python train.py --vocab_size=32768 --positions="learned" --init_std_down=0.0032 --lr_mult_o=0.868 --seq_len=2048
MLP neurons of a small language model. Each row is named by its layer, matrix (up: input weights) and neuron, and shows model dimensions 320-575. Each number is 500 + 40 x the weight over its row's rms, rounded and kept within 0 to 999. Numbers have three digits each.
Before each neuron's rows, "fires in" lists the words (lower case) most often at its 100 highest values on Wikipedia text that the model never trained on.

fires in: "to", "was", "a", "of", "by"
L6.up1153:492442571441523476469548525490473494506514470562499517544450561467466559491491543520568482579529496484554572511510471570461474559507455517490470509539478519423477499480503482498616512510470547503508580538483467490467502503531481550469472491489504519527475549497517489552513500577576468451506464508470506500583570499569492456519563511527468533458477517483445415503457475451540559494579511546486474476475553502469484473533526494528482495502440489443538431461466567544441525526504521452459479469494532517468512536505579530496492451563466448556573470541472528496423555504564488553503526539479523556471517478467498526503529439412496544571483479459504492513438593500569500484521423503492490481498425544516438558470445525528460462507468545586546455503574571513507490480477462

fires in: "the", "of", "s"
L3.up1061:472527439475570465469530427460536432545487525461489432532445502496511513473521490462459481501510463562410527483471479493516488510525539525468442513543490508490496516464526506465594436530476487424521496563501481464539465579433462468504434487504487449463461511458470497501515505416551503412499485487483573485506546470511489459539496481497497487505550481577498532437494507539466506525520514486493534448442478434519497485575446446508451440532472558498493502586499485422501574563515506454498523471538526520512543499436533483467447558516528551466550473488495470428632409466459514455469524476497473542431531492482563432428436527499535502481509460500452487465502530517434511488395431507480510550444501432434494471494554509594574511485506597556525473516495493498501479536472469

fires in: "were", "was", "been", "is"
L6.up1840:507505537482544494454528546515517545479513474464534555520416510477459489491461439479494518521488508553577485510505489542474528491494495534466503514528586482482441431502522514487544518454535521442541514553537502458535503469459527467455526524507489410561485534549522483474505515496522526400562533470432502448456518491485473546457432509483500542482515505518552539452426506507556422548522508479581425541541558520489529527518472486508496519471533557566475517480554493537540500495466489535528485513479464476564444539485502538457639579496546503573420460445495518448494470493434604503465478482484490485577497451519521461516539529506439485501533498493443461586549508551525434465482445477526534483506505509520475467485490500514450512475531509461574481520550527544583557408496596

fires in: "of", "from", "in", "candidate", "minister"
L3.up2251:538491547436501499507500447507453451506481459469477534508526486536456474416542551524512571443452500489478572542571481526531502590529409539527467478499474463561452523458403524520474555504510461465539553542456491523480514494496490482565493545490463487533520503519472517425530471466481537512528510489519547506461567514494478528566438420547512521466537462454537533505558521505488502488584474498461466509526477477472522481561471489517490523444493555482543486501493515509477498418480489486476441490476501542500427486499453452526521485456445549423549481462587545489573506496516489514458491436524555449457448513546484552485462478434495489443483503555465501438551515452399527486491493569504473577534434531514452392502565562479506512499607506579515475499527514562571550533496532

fires in: "only", "not", "which", "first", "also"
L3.up1479:516449494518543499470576476542576551462467493553455557551596424498502496460455536485532487511478559518503496520447494528547505482515486521477512485510538564499487475538558543496503569473460526554514389482524461494568422452527458486474550504475419543486518513534593486413504508547484508491485524465500416485470497538449569539464448523465522514458501454516541515443453499500542500432504440592587440480495484529563515499503527464513506469496467505522549523459506519492473542437594434541424512495529524525477546514537486525513569484523440487474540478529471459566475479496441498423538506536532438597544575549468480501519535488576523521508489487548542510545420476541507457443450509543493537508393453458520495491479490474486447467491502518489527516460457471509554509479480531

fires in: "to", "of", "lieutenant"
L3.up1255:503477410540449456542488452601484477482536518535475518455445501497473442486500516474504475558519535549489477491495460468477498480448474403430494505549537479499457476446491501529570498464500486490484574507476479505460488569510459507456493513475523522588509527473492528480501490529578522476513475551487517447455462461542510391514557581509420495465532501517513489498483504451476421581467523495562450435594551488502504468538516467529437530505488509492598498542482510488473521445476599570465521539569497561542504547554513534473488512490627437516513459527474500450509488491439500548552539604536484519532438500448579523562522458510495448479421522540541468485469535428478478552491481523559553496514414530559537472453488499546511460441526528493537518508510506488447545497528413

fires in: "has", "he", "have", "is", "so"
L3.up4:497512526466503514470508496463468480452543570514529532488542455563518465504494477504428513470503485437542526460554494515563589472566506501532514475559516437472494488502499498505576576505473534558520534527504448514547456528480534542462538517511437498432502534540425471503504479550571487534507471499577532480544561494539514505517459461560487458530512499488420548517468549467560417464501527523505537541470580439457504521436535477546542406463453521481524486525509523552528441540515468471496492487517527471415446493521536537430545521472452445449474539483525511491467505486484525539523537485501517539532526584481512500467527444504530597508482566490597536507486505447509503472514514518482539450477429504520472614444527589408532553513520531556495495470505458481545506461499535

fires in: "of", "from", "in", "not"
L3.up900:488561594580507547501489552507453582427449476448462509503530520597581429399426522492516512511431496466470515480470463464526456495480519535591583490475448457500567426512471520473492559498468474509419553509488508480456544533511511456529571531523501489586496460446450423529451504537512516460565540485508526504550537418513472488506413482490529462483551553554490498464500490547497462481527438517507490443509545519480499475467499462460462479453496590426492567528530443546587494442597530462466499576460507522500469500442489563564562509495519508520489474507536458471466512506488480495480575453452552474572578494423544470467500469482432522531494515517527507480518494469530486481527489545510551486518511597499466529507528556466485535430523498496546482494566550538545455523538497

fires in: "all", "several", "of", "many", "various", "most"
L6.up35:459415518507509593511410493566597501484546513460533481488507530485464557513491499534545478512457503478497484528530449499506474551433560561526473539568514485503528461502466479502612622482524506533537530446514507492481490493515499538505438521476466495448487579521488470454490498452471478455525572476404499520418456522483390479541439577519452484531522440437457523489490493475511507607523510510463464465496548476493446525521494456422518506548503515509523538462516482452470535536461413484554579484497474409560537542509552436425535469474471430499549455502470532541602489481493463437500495501530460451474473509562470517499560471536559513528506467473415511464550473439521483506473469533560530467445533482544439399515498565521463459507533453481559470534538459467534565491531533

fires in: "of", "and", "born", "corrall"
L6.up1475:496525455508542494458497453438437536487506486508458536469548603551453479549480453482477490526507453550522452521493518472491506552453521494502557521539487462474490520432570552499502369496462550493487473484520461423483515460434445528487515451518477509500516432457497513541520479490509460545493428484541519438537547440463538476442481431521477471440520503539474488483466508534496478540541431474487508580546529474476553501557477523491505481496516529473468491474498510569552503445471579410552529473497535496539461561542494479534482509443495522509507483495540511517464529453520495505489477422582521450450445464522514532475457458469508489459428527475491513513611481557455494463469542463580536472462462503520452515452490526496572458545529541466529549504487499457447516483508451

fires in: "of", "to", "age", "with", "the", "18"
L3.up1993:441500437453477566470547512447536470546450541512436541420466540397479519516474551528547581543495506548503503560472472479534523495479516456536499565483545555485552531535486507536513515444450483444517480467456506541500432508448436412540517517449501536607479528532460502530527459502438515501459476545521490495418467465489523525517450497458561550387562473453543524545444488465457490478543520535528470460551543535472497528498533478573449517560511499466492499638507491479485538512557529519497518473493484471570472539474476549490545522505500519534489578523543472561527585477504533520490484506502468458420512501483490427510470531481536427478458474447519537483472627475462557489559451445526517463523467452493507495524441468522490505493485426521569506469532531475489534525494385

fires in: "his", "the", "of"
L6.up40:445506484518421523511552528519525556475531512499464403508521489446497454541478502491419506517590508517472490456539523567537500434460435482551531467520474412555504474484566426479514476446439515517464480578510484566507464494436505530485506447422484521398514517468518490530497479463515469449413476460510562534429557548509477395523559473505417514523519470453561506563525479486562489404512467463509440491522440509503536533568553448511531459521494515471566464532482435532517444465483473492453475500502587551506500519522431482492534523477535476523516428553506639563568454464508535479564561494493490490499505486505553465512512543441525507484486445468405508548485474469476475533502432568517480556469472476446493509472534507544484569468466543519495527498518511471521479558473479

fires in: "that", "who", "which", "for", "a"
L3.up290:463518448473454443478421510510549461513488469547455558484471480508534457504545535494480540457471486522501470567517532570514448498533445561475517523555455518444565512515548462508494430467427514542488502514523476524510451517512414531468509462495498495574425516493489501512538525524477405517488486512492568438513518507493596442516449500450550546497528493520516452486495522476558591528540455580430504500533578449542495553441474425521487457458469544484457463501499529582488542529482458548495503518511506498504440538492534541485512454500503488550528550506547512489392491550494459535530484468571506518546568493535516478484517493489535567521502468476468445447517476433499522438449541543499467473505510545466481517518606560539524483474492502510514549561537493446470505484451488

fires in: "has", "have", "takes", "for", "fine", "with"
L3.up75:554523517504434528500496452465514512453462443557489490492533444539421535529492551458456452550522508497546497488515513446516505499513441454488493500469513505467574504475577456468534558503476529485567496517487527542470465523479512551477576455555464504463541436476515526458506468500576497468574499516493441418546468441467465521538511525482519559516446530504504507545495521476522474456457410507473454601565571475463483512553555445561488352543486491466454460483522499511591536506585497538446431402500502424514517435466429508519507508525525531488516512457496547517459532558495477521542462456517497554527569493470473475513511410578529502458531591503510528428536552524543551458425508519522459548540531510420514438469503505480525577539496462571522460476530416533502507542493541

fires in: "was", "as", "were", "he", "is"
L6.up2186:549516504475568396466518548484550461544569444504529435486460517560515510534499439514503518494488437473495503480456454509460402508495471476548533502519537517485450499467482467538505470518479481527531493514524513504445459480509486528508493505566523480466520422532471542496423480466450572493474521547483526593537491545537418491546471483497517543517497486533481520540518502501542488455563556415516458435503525510557460406559495542490542513431391535440452488436526514502537433531532524554490456487457570562527542431470446503460465486464517500440438496583489502528468492489591524602396530497506486526474518483495476443468466424514514471582481470495500475478529509477488544532450472513491432503440499531511437487476565521505499487488533537603552557479507488505467531536432501

fires in: "with", "him", "into", "to"
L3.up1478:456541503494531476475555546585504490419550524410476488584453538509536493562497460534464569551551476446476507532414463495412481500576516501521445519480432502511488461523460442528502555487532509463533470481524483533456456495486482480492494525389466464464515468509563536442571566497549461484462492582530514536521522448479488515525508497495515492530528500476506439482485575515502449512518540538468508525540543504487508505463474557427470502550546477503474516492440506508473456559525519539516546521518518532492455387486482549513538532478496478461518514555455546484441526562478564507565543499439476505577508555540480477497495497516555460502548478559535522474500476509494535511393500467483463501510496516543561556401477537513477490528549540481528497517484510536454487489440534

fires in: "an", "a", "its", "in", "holm"
L3.up972:526471489529472469484524475426537509505499521450445490473488492511504475505481522536604471448535470539594447503490543502467506486451465450520518513481551553506449510431481491468509449521439459557440483513479511527578529438515497484484476471499458501448561520518569506541533556570482495482445435621506534453486537496429426528545489434528469586490500486496497499468557527513518475467530540452443525606531522449540550544540514448526554513550531551485478530442529573522541492552475486503494469450545489578514460456527484459489494511588523495540477581499450403541498478454414488519520511505491466484524489518522519518487510531512541552489464574454526513519497474551492555543541559540519533577458531529471481492406516456560490519535527453489398428488485554450536510486565475

fires in: "a"
L3.up1948:413499512532550557548477494463477492403654481468503435530463475534465469591593517481502496518438441497512481482482537502499475593494530480484505500567545473456533536436564498489446575499467513475457497445499546530454500440500494469497465533515535482549513491447461521443534507499550484502453444484578507548517494539514504511532405576480513570508455405598450519562473524488518488477484510516437478527502523494536523472451460543539412530530495540492479582473473518510579482532501461463501451548538490459593482533527490447540543496540498596530468542434482498560496493501461473528496452489476509446555501494489417504558522486598501477521504496551505515486496522549570507463522538527483426516489493436553445503472560538604514515515542458472459489498466507499533501511540466

fires in: "of", "in", "with", "year", "for"
L3.up1148:538503484536462543493529505586507537537478518476538488490477522527440479467499377528523478582531438558436574533522519531499523530489520492508517509494478392482487572480468541482502464470593497478513502491512599481535501559468485526403425593498517517515439539446514527451497567528491549464428467532491518525504489536485521525551481514470541472477431459503484464518507540465505506515439450406550466530511523552523496491438484571509545546401498502497557520440450461452507492513543478410497500474446495525479429535526455511482480515521468489480455466479495462454359535518462561502512518451575438531540424470523483519531481532499502501465508550576482544454483466526543553437508471469423475482444448490543489447494518512511482494498554493491491531514489507489504572499550457

fires in: "had", "have", "has", "also", "can", "not"
L6.up179:458527474514538551473493524524482519496531522513556478501462524560541511520448523462481462459472496488489499458502468510491510515468496578552507459508552409532569484465473517497536542579504507589570530466482456513551401526518528496479466468474498537494533574476517461467518512480485554440603520525483459519400508479492534531472489469504504493485581477497509469537481511526527494439533527561518468492464499525504486448447438394541546520484510580461497527521573431541546498507568418523480462473435480465548485499545489497493536501494532481491526526576515467508530512544491568563489564518503502612494515493542525425443500489472546405469535532430514514557502549509474526524474501522378513482413465460413493493585505483498390518528462499557469517505499498430477474510513489

fires in: "after", "has", "following", "with"
L6.up817:549400540564482460452491442458450551457526449514519473524473531555503467447516554505562504498510464461467456516527468469525507419492492500508553492471506516425565478518460516516535538631474473483609470538485467466467475505512505492411514458554466550570516514543479467428462455473473530476490450531477504451431539422483577538581505462493506511497550509444513433485522534408485496459573520546500506579509518637520526489481559513526475451473485493500466515523480487604510484526551529577410500507540576382456477457506559510571549506566457499510465451514519481513524510525561539456473507501478484402507571529519492491437531539486509481546514473467454488471550546504496506515469526466476476505487423525444490491586525510503490435487534539470476475426472508549504487495519542

fires in: "of", "her", "he", "him", "his", "them"
L3.up2250:486490593481432498489582546522481435522514592554448516517441576488494456525570541508507477464526456507496562548561443521507452512456499462538444468490473492597458507448456517510508501468439496605495562451526452457521489530480504468567545451611558478487480534561505509439502561513508469469534499511428499533437546481530466522484516519490490581431420528455465469498515440441534480566536424504461520542509496472515480478515506525510535471508452550451596500480589484544409486505487543424452447456537443513529555460502486455432480480532532521584501458522485474476451564511498487468476523450463443421448460562506593509526525489552446558508554450494545503433482568499495425515440591476518478563516528566490459599506586542520430554542438515482502537589533488503511473550497555

fires in: "both", "various", "and", "later"
L3.up17:531470449553485465571463513522489526522500487509548447515500534507486474500486530461500470561469471505567459486467444443512424498352475462464510514491506499541539494537471387516555448532476602533509530553399454505536477437522490525488522499537458530527564477510514471425511495476513456493449456471529479424513447522502542416541541476538583486499484508524481493467457532549531446508495427556494499549512441515537589472503472509479527487505517482516503601482425494503434491482574560522466527424534464438493466567479412447534478488502419514462520476505487437447511496497537491534457506527448469508509534485518528555456544463559513508418478581546493517496492505533503531477507502457514479548475530489477461554464550449533530475445514562541528481459469525532532484423504431

fires in: "first", "in", "to", "into", "his", "debut"
L3.up1517:510448503493557450468485524495491556523534523488505443518481525508499517508431489541490486539549577524472505512439516535486493509542521495466528461539504476531409415557498425453434535483514446490472531506556455514387529506544488550496470423458544558430494526423388508517503526523447509463527520569524499427423543542525518471491551566481497447570540449468503497488476585532505433535496551575487526493454496546510554525446537494525498471508507462524544498502433534525521533479484536488405577532574580492510516447509518529567495493506530468493468461474564522479559483476478518468540573533497486525553468524526521518592518554556466561475462470522420504498541499484474445488566503483471511493521408452458435479554489437551515510535565447493465506448455471460521464430523521

fires in: "with", "by", "2008"
L3.up215:481499592511540505510517520516491457450546461555545572483539492481501547560506550521513499455459476493483500521501500512532571539530481551482528561519519520477498526478515482522490491559511526556492461523540469517545530463477577458468445518531555545520502494522511590502500488559507489478401514540514475521541476559493494562569465464522512538526497567540469492449486476494530467499502448478503512537490448485480511515507525464486391501513532450492415542477479475476491479504631438473509508457493479482514391511528465512541436448485444489417519463488409496461469516517492501566473533576451493472554443537589563490568491436460513446479565547595525481472517494569474522461518493417505416500527453498540475576502456430473492499553490550504464514512404478513476486550523451

fires in: "a"
L6.up95:530485488518582507487471497462493545501602545495474469501505513471539500491457502565526510576471425486505413445488564506514397489515527453496523498464480545466545480459545527505499547558501609525525478520517506415439502381541548485530552498433544551611515453526517557469521538582479495483515472509549460521459486557539534493519506490513491567482530520483487479512491575538515562496578487456488440502565508501524513487585496431494486515548480504384501506525512483528476494465497445472489448498560477531421429471533496464439485511511520466479497494452492472535514566499545460499467513539533508511498513479563484518464525539471493462502515497466528480507522512530541579471552479440516482528515417543542432503473586568498497483496482483431534498527440539497524458503504469

fires in: "the", "s", "her", "him"
L3.up2069:521509466487450494504440573477591473470532483507444497515564449436476455511464520500496526519539556506524526479534566531419441503507494452509505499484579512546492547489487457523481495531519473482491509496565525510558499524489523577517468498496495626477446468471558512475588487471418491555526536493566525492519519505461481512518554527507485475592505494539531481497493482523509460492534537519459490465488504509480503466507508479509568511509465554437569445499519452541455527552461544463546522498495491495394505504443426533440448500467455413508496440513494543547486519488487527537512480572483453501587526483569511524425475559506448455480495472561478529557502465490477539556503513501414476534454448494541506515456450558383468574456491545490539448490498437489487513490467470

fires in: "a"
L6.up1301:495478542434549459547540482426550446493599488461513441517516544336542446531598513518533551521542489509521419469475610453447505460469495579417478511497567455498485492456524554564496518491534556516500522467508455420452485489551467471472504516496530508516544512480492479393531511472534519484466475551469472553468454549459460438478497511534491473513484476566499484488492476519498513484507404464566470505494501446510484494457492466411429523497437473446503453429508539562487471492487473497490439502566518506513502528597517492482520620518565522413516488442512506538524496480587525481475490500521463535492512442539445486513514507465552510523535475523503495507519488496545621486514523479453536477470536555549469537462517441469526523472495462510533498470485531498591517503444512

fires in: "is", "of", "are", "historically", "s", "used"
L3.up1076:524458509489549522520550513534566619502528496484419537524522513579495500446526590479474487477502530518558505487563564460431540471571562501528514472462473517504496479510498567468498520530433465513515529467511435437481533449475468450539543525518534532472506558500448479451591495572542465503510451500459554531455547525499511503497512488509506510447456519595482561434534484465478478507484584471516528488480493556442483514545573495503454516488555507565505497515486492571539428519476395473574541528497488528496491520483488528482507554552524462506562483472523516486442474424440472543474535453472531478572508502402491487460522511538520499515505517536477558500592524521477500539511542417539469486480516548545473498561567490502514467564387473431475454558500482497527534492499478

fires in: "to", "part", "his", "may", "those", "attendance"
L3.up670:470494504446468515420465480515544464457575513489570497535450520481577513466503483482504502538553410502532503478484502494533429458543505501564459488534501517508524516476550521567468487442462530429491488587484534559466532456540506481450592493498447458520489474428505500591450557562463453511497486440511506468446520476478483486579514447575461484557563552512472478518473488493521459424491444516503496525505561527474508452442556433512537530454568523543527447509522464407478491458521479548495464554560491478454519502520561509502467486535522499516528449396558472504554460523557574480503479552526521378479510517595500438558490535528459468507494509530451488523445510523492499503508422468558558533502518494446419539482582539514465532531495529525572441535471586481513531495521487

fires in: "which", "but", "and", "he", "that"
L3.up1768:495510533482482606432475500495461465475498481564537506567535482459541457571496561433460469522434552488499441483531565505454504541463520571495490512464499461457557392480446535497466489501471540537462527558437480549488532436486523526410470479478486542500505508534506449496508496573549453522475457519533468520528503473516503478460459464535556408462473471559473483541477441557591535495522449499523536590536520478500539494468508481483528484516513516487464517474510572523501476568486521452564480518480477489515500514487481477476527460565410482533469484457526560546475541554460463483523436501489466511470583440561506410532500459486572465525563516465512426552507487512585456540454475478479442531503461510422493552513446539489592464458451489446443497467444486538480585487449490

fires in: "and", "which"
L3.up1913:410451467517520467480518465457544484535479470475471476460424508504517528466478571511514522470581423576484427481451466532517464441522436512470439449503559589461466497490484460491541451503511582454500547515505536571507547499454513489622490509438406508543493440475514410449512574458481524513554452488503481530546510532534503484637456493530554488543509481584501494504498509550506478502521509533585566535503544492521525455536428492433499505512496466537485469547460518514492545468543481550460424472533472494520464460486468402461470564533472458494463490508496481463500581502459538508507496547538533478496515517437613494542542485475543462517479516548520480478503487481494500451512482503506517490477511542497423505495447522508549510543500494491553470537466517430600479486515423

fires in: "to", "the"
L3.up763:487463415525410508469487551494470523523485483519503538515528440463447470514495443528526465535533568511475443466479439571472518519457499475491518411542514459464509436506530435446604495498505482456523520486536476471506485517467496486497424507474521533532461510504467545507415497458458511501592461553506501549503523484496413467499502532525505537484548522483484479499505555444428510492588583478465486478550560547478520593563571524492492449471487554473529521523542458562567539499467524537468565523516429520446464485518498505538524524497576463540536471490567450513504440520472515482470557463518490518599542518531541479520468573537428472500544476472521436493530507523467493503497513521454489492480495590565469495533543509461482496530485450576539439495569455540481558456521442

fires in: "it", "the", "a"
L6.up685:513417533480472507421462512502501479575471609484469456490563518447507393524521470462518469459482511479491464439459538506464526469451477474524509496524422469477457432462453499481461501549572509445507544476535472589567476527532536490493520456450532554498518465535527484555550555514492460525461516498516441582464484483496489569533492477512527490497533547550519530554516526538576496485521496512486489430494556516522547563527499446503475505509470483462549452535449488522427538483453544435496498473487496509406532534564452538472505567470504421482534450537512501521506516509457505518486489481415525524500532470501507466430501487514485540507492553523481468488460546484497493585507527550513463538400489482407492551564522551538517524466415496597498543519547508446441435528500427

fires in: "that", "the", "one", "a"
L3.up1869:419431497491547558504566473539498462540559514497509533496524555469511502575513541514543532491464556525493519452496540458543536523483473554495579548486505430443500419597473505483516445499513529464479479491420441472530485481466476500495490489518510442555529542550469514437611509461545434518536472523535478551450510517513424504435417611512577556465426513505530580560505385471454588518495433505511515519500545558602512520516453489440462478495502552537447456549476566493516509484515460561475438535480510461565469468492529459534451485520497496442551518507515510509487487475410520528500499560497519470519526455501455421513547505489478515553484505527507491486450466478565575455520450485512519529561483519510440471463568542503466443473460535507548551524464519553454513559541535

fires in: "to", "the", "his"
L3.up173:494550522425456575520514450528528503540498474537571476591487429495596468501458529461542510496499567496485502429532441480496493362473526493547453504514522495483481498483565519542472577484459485619404450413503511461481573481451456466426501468473493541502514520584506475467509502441443484536561512472530496499478446528536490560450507438458500468526473511562462513530531531526438483507435449524476552522499476438419538461491522516471525555475444454461483479494516509508517454529504529532517440520496483512503457581533463556456460584459485498543504465492496445532444508486535528518556492499496422547489449424500516501499489551478485475454545493473474535573563502532483547527536479503452470537462499469487495507552458479524470550600415476513501489446525546476458575412482495

fires in: "was", "were", "been", "at", "not"
L6.up1397:430508458479626515423498433506498425487510522499552539495408519538475503469517515480493467585482572515480540543467486440561432485481497505454571545528568471425537432491512452475577530467491488516536513594441416531572494522481507429479508520516496534508529542508529540500504547527507479474543498476536501528476516532470506490513462442505409502412426510467533497482487497490601489530543458513472406420539531501582519459546467510482517477506466605546512464505479453516535553494483512517491519474442519575511498444477459472521532486447471506482485564567525501486508500404564487565501386440488569544427559571501571548585526476468473498479522451591536498496517495520501513565596540486504514508492526522489464539516461483504486513471528483479549492448472504489459503482515526

fires in: "the", "following", "one"
L6.up339:537543512545507466502523595484495446556499486520554490476503569495511520473506583452491477472560507496542451516495520519546538529402459544484496402520405488506543455476453538594523550489465514504490466556425473550476541521505519517509469499459457451510501482475516560544457538425449450524569469565484489462444517491516507494467484525476466422534504461555464478441463509454554564496566543504498510479528544514487509439515488519483521508457424476545558473502521507506547486480520454426482487550485526526474503506515537561512533491463486479497469490496526544481465456534457530518457558468505464467518457499505497469577564519531461507510574596520475499406551503455514450521449517515497482602463513475548467594516457512565550536524521527480521458521444457520446459584467569

fires in: "united", "new", "u", "the", "national"
L6.up7:453446506525534450470440494481529552491462501479501496464433450519532535519535535543435499487541459534514507501398577511489541553554483480505443471534497505571495490545457522505534586569547536479467457430469491523473447432468490586568521473536475494471525483467529519491552437430485500494531461486531520508489459457563449509510505498485515580549535443453504437490452424631467544537480505480455540441458486551507572485545543535460481511523523504525508532567434536550518387514523491545412528536491492420453491511550542530578518494490535460568525485500564514499509429564477489454465566484466519505577468500450527596431576595573533496477491497534477461446520560452500594513515458472556494571529491500493459490491482514495520489564500545548519464526532463489490473635466487

fires in: "the", "with", "s", "of"
L6.up342:453435474430555453472524522514490472570541489491533455485487476546432495470508509511417500638565432530429531478487427438538476480478493512470515532470504548452510550531488488475454521538518511511459487493492541558500531458440489396481481457490486530494495496513460510537524519487506428566477482474490600490488499532479483553484478446576504515505551518475527495506453534511473508458471502490516477572416489502578528521435492522584488473536485541452532652476570555463545525475430500490449480484547550530524500469485463524525510500593535557564531528477439475476499489469477511512503499581548462482494482544597442505456532549458531480520539546564490481487507525597539425429437495499460503550538497515464547498419512507485505493488525517532501506491498462540486505473474474

fires in: "of", "the"
L3.up2046:568486495520455501518488513480485508546506543494531529493385430546426525452470546487511408544519479531464447510505481479487433525509536526524495528459464454498435462548523510539543472598493486592468517446442517463484585493440499458512574500560529558493450491510525476468536583468495470518494492526525414460466461509507510573470419537497431562439547479501451466504524550494422522501452492430472504512553522434533529518503500534413495462517477576517476519537482546468585397559492582521527556521528448538589491560529423498467439560493422460598520549512448540499511448495522428498483474472515433412552514488505495472539499425548475465502530519499477484518488514536529497546483541530549500429468519545495510545502557490505570505533447500453543543441500514537557539515477413

fires in: "the", "of", "and", "a", "to", "other"
L6.up874:455516531520497529463504474625483480474525436505510456510436516528498526479532520540514428533557494428539479462492486459571484498544543535574406526519546458473521501492465434478478454437503499501473497446537499488457493461510528526525549469483518478526464565469506520437486437511514474534468565555516590520529543499488436516505517531468459445497501518549545500467446573558567496471436494562497570512473528541473479498478422426527503531504510493585544587478484470531500421436532564422513432491536454563537475500471471413605503523514462515519535530519419449478488541469473528452544506476526436498531527555504506530442495488495509461477544514495513603495517431499509492530520490442507463544488491504474603522479507519498495559474474482482581549509417523463524409457483432

fires in: "a", "the", "an"
L6.up552:535516463524466387492520424497490515556559522525462508579526512559488521491498493531514516519531505497522519491534478484473502418488540503449458547504469419422482486446503517469477494489511487506505516499474441465531540506416477523578488462482508482542491500528453541484458498499477450524496498559528532458534446539454555509490567422522479468511489457461485536469493443527541464490564529460508442490508489479554560487548521496459506533495503530521570508556536428505561489515521544475458505466441555547449525527535563522495488475461513534595542581489473490460478399475550502528438531517485478514524529516495502480507474476469537484513608552551467539489545474537524527497517533585494521584523493531536520477490533548542574425466538429583502502552482507470523552573472524

fires in: "in", "at", "by", "from", "of", "around"
L3.up2201:441525521508481573525532477482491452409517488558484482487459450458395492464559549469464540432529579514534519495505489504462509503445515477436483493466485473499412511500513539507508512540587454444539519478502410529530584495473535474487424542505522543523528474567522559521533478491483514547417488468523547507505516476484496508535491563461441465488563503653491528459487435491491471491509494505525591563571479549525491487481506500585523454472479481477545530529512514546498465468485427508516492566478482533544505555511475502511493523492439458489514451533486510465552430445527436555546536451437487477528511505482504553487491515519440499439483512515491514488482562567444563523523528444503554432505536546475516504453503490421530461472443503545484552508533543532506508510491534

fires in: "was", "been", "be", "is", "were", "are"
L3.up2139:496485469433516453485479517566535467524416537424509505485474490481503490473485455445516568492513578529437522450492578438511452571609484489469411542454484480531479434530517515459493510523545490500569548544499535549486498550432482496487451448539525497518538449499477547513517536476477468468510515508497484504407504474502557496529475463503482490552501465474487515430516531514462487493518502476523503452484534613453534510491581499488558520485413549585522561488519436532553465462586444498509473531547486502507524518489478561443533507446472440495475484516369552526530454505558495431490436508483437400468512541497422558426475478546450523454560430521518503486422466499562463495552641488511481493517484501486472497502507567509506528440531513483541517459483488541511532447537609

fires in: "the", "of", "he", "with"
L3.up247:497443566531540512520453481604547420479475499439503513420454484451456454490557580467514436556511550524477483487505494470510450511476427508481480503483461506485420510517524418488589539486497437579518438417434424503535532552515457489511543556439488500538450556470467420475516476527570401450472503501468504557422506485511587467477509528494520527536372484426444520520476474464520531531515482515455508508460522554492467551502484478469472433566473490460538466506508473554506459534479495542503508479536464531530483498555472487458464461577532419555514431464515460516492476468514533518547464586421441517456494498480456560523496481503518528465440476580503531471521565549454524488399484530526460555519515599532515463502569484525508606473522548576523533503557531566522513474538455

fires in: "on", "to", "newly", "the", "officially", "were"
L6.up167:526495451495524537479472444521441538528483545458511512378538547569436498513537604508489497449502555546538543475514522513506486475503482447463530527597517499503577471483521454521440543503504467447448551494477531503482509548540511490563518511458478515538512557532461470527554510543522457551513460446507452439483479543444503487461456529469486472478565460502495485517554401552439495511481461428503546442498502485515519476502439502447615537464478604527484514469466500485433540465440546507543474522504529568477493552511486534553510517517570513492488466452490490457619539510519522543459551578513506480548458474525530489450563471482406470515504487451545462415496530507443437529515512471485458539507520502547511467518507441483573497436458499523510499592480500479440576456453493